From a checkpoint of a small transformer trained on Wikipedia: 2 heads of 128, untied embeddings.
MLP neurons of a small language model. Each row is named by its layer, matrix (down: output weights) and neuron, and shows model dimensions 0-95. Each number is 128 + 32 x the weight over its row's rms, rounded and kept within 0 to 255.
After each neuron's rows, "raises" lists the tokens whose logits its output raises most directly, leaving later layers aside.

L14.down638 [123 111 191 126 126  91 178 132 132 145 107 166  52 169 161 142 133 175  69 166 166 156 179 156 159  92 121 121  69 125 144 153 102 169 146 131  60 197 123 160  72 146  99 103 140 140 145  76  58 156 123 160 130 155  82 139 114 156 109 144 154  62  95 107 188 170 124 106  86 116  83 109 145  62 104 192 117 122  84 201 153 149  88 127 131 147  69 125 127 126 104 161 120 116 135 136]
raises: "ly", "ron", "ru", "ility", "ten"

L14.down274 [122 102 186 145 163 102 140 102  76 140 108 136 131 167 155 161 180 163  98 150  98 172 106 207 115 119  90  91 127 104 157 163 134  99 147 122  84 112  88 159 139 189  75 139 125 162  83 184  84 161 141 123 175 151 107 102 171 173 167 131 104 170 108 108 126 150 122  91 169 149 159  89 139 142 134 144 124  93 121 123 117 123  98 164 173  64 155  93 167 148 146 123 159 187 150 105]
raises: "led", "ling", "les", "ler", "le"

L8.down224 [134 139 115 133 147 111  88 144 193 127 131 109 114 138 155 145  82 183 151 159 152  89 133 165 107 146 123 113 159  64 199 147 109  84 176 161 168 106 127  99 162 150 134 153 155 119 124 134 112 171 150 139 174 140 116 139 124 139  59 171 158 144 172  55 159 106 187 176 125 128  63 101 211 140 137 146 164 123 186 151  81 135 126 143 133 153 138 165 145 118 112 160 122  52 145 111]
raises: "ations", "ely", "ious", "ott", "ational"

L12.down969 [105 109 109 102  99 131 100 150 146 153  94 116 148 118 123 143  99  86 107  98 127 100 133 103 189 173 118 123  87 103 138 108 163 154 146 122 166 117 117 217 124 135 177 185 166 114 122 158 185 135 174 138 132 169 104  50 132 125 149  83 156  78 161 110 164  82  93 104  85 120 106 107 130 157 109 117 122 146 133 107 142 157 130 161 170 198 121 105 163 156 166  63  94 136 128  79]
raises: "ized", "ched", "ased", "tain", "ired"

L14.down119 [110 151 153 136 120  78 126 200  84 109 226 166 150 135 164  78 100  98 126 120 176 129  98 134 135  58 173 116 117 129  90 111 146 153 153 138 111 113 147 151 137  95 146 159 145 133 111 143 172 142  95 132 112 137 149 135 136 135  92 126 146 160 138 125  98  98 217 112 112 120  76 102 108 114  77 153 103  56 136 140 100 119 145 161 134 121 117 151 144 134 176  96 101 160 159 156]
raises: "ice", "era", "ery", "er", "ers"

L12.down165 [149  47 181 165 149 130 128 185 115 110 124 171  68 147 220 110 132 102 117 139 154 125  59  80 113 139  77 133 147  95 134 142 137 115 134  94 180 138 133  97 132  74 152  93 131 125 152  91  79 213 113 113  75 112  45  97 126 195 185 164 115 139 165 157 154 105 130 130 119 102  93  93  64 131 156 190 117 122  67 129 130 107 140 173 130 118 183 135  58 130 227 108 115 103 121 137]
raises: "ver", "eded", "it", "ain", "oor"

L14.down556 [ 92 169 138 107 165  84 142  99 115 160 143 189  70 138 132 107 134 135 106 173 144 132 129 158 128 148  52 100 163 105 127 163 141 149 105  66 101 143 110 143 140 102  60 172 166 113 151 141  92 190 161 152 100 162 189  93 172 117 118 113 122  94 127 131 144 148 114 147 114  90 109  51 129  74 184 138 125 109  88  73 126 168  92 142 179 116 153 142  97 107 106 111 105  60 133 159]
raises: "hip", "ct", "ary", "ction", "ior"

L14.down592 [107  91  38 139 115 119 128 130 124  67 114 113  65  88 114 197 131 162 130 128 126 162 179 151 131 127 128 132  73 123 171 119 147 136 119 126 141 114 172 106 105 161 137 128 123 161 135 107 173 127 161 129 218  98 162 112 129 136 147 117 128 116 191  70  91 166 118 148 166 182 120 137 150  84 133 106  90 141 187 190  67 148 153 159 101 131 166 114  86 149 108 105  95  68 141  98]
raises: "id", "ummer", "ace", "ram", "ided"

L14.down292 [183 142 153  99 108  96 126  83 108  79 143  88 151 102 140 120 112  79 134 169 150 183  91  53 160  89 159  86 119 173 159 100 138 139 130 104 168 105 123  93 105  84 131 105 116 107 150 168 120 129 122 159 110 141 144 177 144 119 164  82 126  70 130 205  86 188 115 120 118 149 130 143 136 133 155 115 134 135 147 149 107 138 225 147 137 150 151 107 106 161 104 143 119 106 115 125]
raises: "ter", "er", "man", "ery", "ers"

L12.down493 [ 98 147 118 107 117 106  90 158  98 155  91  92 116 130 175 156 128 127 146  84 113  84 164 195 136 131 148 154 186 140 128 155 122 116 114  60  44 129 190 102 119 123 127 133 148 134 117 176 112 107 128 111  99  79  67 125 143 149 150 161 133  99 151 158 125 149 119 111 129 146 148  63 172 100 123 228 139 134 124 132 126 147  50 145  90 167  83 103  78  91  76 159 139 114 193 115]
raises: "idd", "end", "app", "pp", "mon"

L14.down19 [ 58 125 149 135 132 111 145 169 109 105 147 140  86 170 131 177 136 122 102 194 192 144 111 141 127  98  78 160 147 144 185 103 163 147 150 134 151 181  91 154 128 132 129 152 140 117 161 116 139 171 111 132  63 120 178  78 128 133 104 180 173 145 155  96 113 130 120 133 111 108 162  81  83 163 111 135 138  73  84 165 102 207 179 103 140 110 122 116 175 127 179 136 156 155 180  93]
raises: "ular", "le", " death", "les", "ly"

L14.down1003 [140 121 154 138 183 162  98 105 108 144  90 170 196  93 122 111 148 123 138 101 116  97 127 172  73 123 122 160 112  93 155 143 113 184 128 150  90 184 157  88 154 108 138 135 117 120 204  74 114 137  99 111 123 195 154 179  96 105 150 123 124 152 106 106 147  82 150  69 101 132 102  70 149 121 141 120 142 141  98  54 170  88  72  57 111 176 123 138  95 119 116 194 140 111  69  42]
raises: "ality", "ally", "ional", "orth", "nam"

L14.down884 [137 155 112 122 122 158 140 157 108  99 145 133 146 100  99 108 141 139 166  99 173 119  57 158 222 144 168  96 162 152 127 136 192  57 156  78 100 116  79  74  92 101 101 150 198 122 139 151 115 144 112 203 156 131 137 130 187 117 104  77 202 102 139 109 156  69 182 150 151 124  97 182 148 117 139 128 128 104 119 126 133  99 158 163 157 131 122  97 128  89 109  94  64 116 153 164]
raises: "ers", "er", "ician", "ster", "eries"

L10.down658 [142 109 146 141  94 133 173 101 142 164 109  51 146 177 150 134 130 156 146  79 111 173 129 136 168 134 123 145  97 146 173 111 133 156 127 143 142 136 102 122 104 120 153 101 198  57 125 114  86 111 134 208  88 130 158 145 197 144 123 120  91  92 149 168  99 158  94  67 118 106 118  92 134 102 132 170 148 106  89 129 145 157 182 158 135 122 143 139 101 137 136 104 136  98 158  99]
raises: "ly", "ility", "lish", "co", "isc"

L12.down425 [110 115 114  80 146 171 161 159  82 153  39 114 154 122 125 160 169 118 118 125 179 116 110 133 133 125  77 160 168 182  24  87 132 137 174 115 164 102  96 111 153 163 128 134 127 120 155 121 107 163 102 116  71 156  61 110 144  72 148 138 121 171 118 176 130 134 109 167 132 127 176  94 181 110 154  99 141  82 105  76  90 148 177 156 164  67 173  80  95 153  81 139 169  51 129  94]
raises: "2", "3", "9", "7", "6"

L14.down468 [179 127  72 100 131 124 132 122 134 169 111 109 155 150 192 124 134 106 121  89 190 129 164  81 144 120 198  97 111  93 105 115  82 158 113 162 135 125 108 144 115 166 161 127 172 106 108  96 152  72 167 147 139 102 143 148 101 115  96 100 127 118  70 115 160  84 172 140  65  95 150  64 150 161 134 172 138 152  80 152 153  74  63 151 117 172  96 117 126 104 116 100 144  47 167 174]
raises: "ased", "ized", "ous", "ined", "ablished"

L10.down338 [167  85 107 107 156 124  96 118 126  65 148 149 150 150 140 136  34 184 122 157 176 121 127 138 188 128 137 114 157 104 134 197 119 165 126 143 121 163 135 138 124 123 137 122 138 128 131 119 127 123 137 160 144 143 100 174 145 149  63 116 113  80 140 160  99  84 169 154 124 110 112 168 159 156 157 156 154  81  87 135 161 115 188 166 130 106  94 159 150 113 154  92 153  67 183 104]
raises: "ous", "ording", "y", "ham", "ue"

L12.down988 [108 102 208 110  94 177 108 148 144 138 137 161 136 113 140 129 126 116 111 123 161 162  92 139 129 152 104  97 176 126  84  94 118  85 181 156 149  97 138  76 153 135  84 176 152 151 155 155 167 160 150 191 120  87 175 142 144 148 123  94 134 147 185 142 152  97 166 130 126 142 138 122 115  94 178 177 142 101 141  85 140  82 106 128 147 138 176 104  98 154 125  61 151 132 115 157]
raises: "cted", "ctor", "ction", "ct", "ital"

L14.down426 [ 95 135 103  58 146 137 139  90 113 143  81 129 175 104 110 136  82 155  79 132 118 140  76 130 128 134 116 134 126 132 121  76  96 130  76 156 143 130 169 164  90 116  97 175  84 137 106  89 165 134 176  95 155  70 144 155 196 110 110 104 114 116  90  81 149 174 128  85 160 128  92 129 113  93 152 165 166 129 154  97  44 165  92 150 123  96 128 136 131  98 119 121 105 116 141 124]
raises: "or", "rom", "ive", "irst", "ollow"

L14.down248 [150  53 108 106 114 126 113  72  90 114 162 147 138 108 155 139 144 118 101 164 178 133  74 108 193 139 104 146 125 133 142  96 165 103 140 120 130 136 184 104 130 134 139 156 187 113 157 126 123 159  78 121 110 155 165 106  92  99 172 120 145 179 101 135 200 108 153 152 130 149 135 107 112 116  27 128 150  81 117 101  67 154  76 159 121 148 114 185 110 138 136 135 127 114  91 161]
raises: ".\n", ".\"", ".\n\n", "ster", "other"

L12.down318 [147 126  99 114  93 149 140 161 145 121 153 146 100  82 119 149 186 130  97 125  78 201 148 161 138 150  55  83  81 122 104  97 134  79 148 125 132 164 105  49  86 124 108 136 123 134  98  94 135 160 147 139 134 178 163 151 165 175 145 110 101 120  83 155 113 117 161 125 131 134  63 151  87 124 125 122 112 129  94 136 152 134 180 105 121 138 127 180  77 161 110 129 215  92 130 146]
raises: "ce", "ces", "ced", "z", "ution"

L10.down971 [110 123 166 177 138 120 182 101  85 150 116  95  70 172  85  30 115 156 173 125  96  98 107 122 193 130  88 152 104  89 113 142  68 131 132  94 108 105 140  66 155  96 128 125 100  98 212 107  86 119  79 186 167 147 114 134 113 127 168 136  93 100 139 148  94 149 172 160 148 141 111  94 136 122 135 126 124 106  90  85 104 147 148  93 142 133 127 195 118 155 150 151 150 172 141 124]
raises: "ities", "ality", "ally", "al", "alk"

L14.down166 [188 122 146 137 113 121 174 150 184  91 123 170 120 103 159 100 130  94 146  87 174  90 130 114 124 112  85 111  61 144 143 136  80 122 114 165 119 145 133 122 107 137 107 122 122 183 134 125 127 146 113  54 130 115  99 123 119 176  91 126 120 139 109 124 125 120 170 120 163 204  89 140 102 155 143 175 104 161  91 133 104 146 140 140 150 166 136 121  81  86 194  90 188 115 113  98]
raises: "ited", "gy", "it", "ald", "ge"

L10.down111 [ 90 173  94 128 127  76  88 117 142 102  80 141 157  90  62 130 125 143 204 159  89 133 174 132  93 148 125  92 131 148 109 120 178 160 120 145 116 105 154 113 155 129 141 180 124 144 150  80 141 125 173 103 101 191 165 182  98 125 210 112 125 131  99 158 101 113 114 167 175 130 125 116  81 102 126 142 132  92 154  98 175 116 100 117  86  83 144 133 159 124 105  72 134 141  90 206]
raises: "ic", "ics", "ect", "ice", "iz"

L14.down522 [140 119  85 146 139 150 154 201  73 107 166 152 142 181 119 188 151  45 138 136 115 103 132 113 125 159 106 123 149 100 126 125 104 144 133 133 121 158 144 100 175  99  98 103 122 148 119 174 163 178 105 158 118 121 123  41 113 106  96 187 107 100 136 186 174 164 178  80 149 146 143 212 101 111 167 146 172 164 190 119 110  92 111  95 159 147 130 132 141 182 132  75 107  92 119 117]
raises: "ard", "ing", "ards", "out", "der"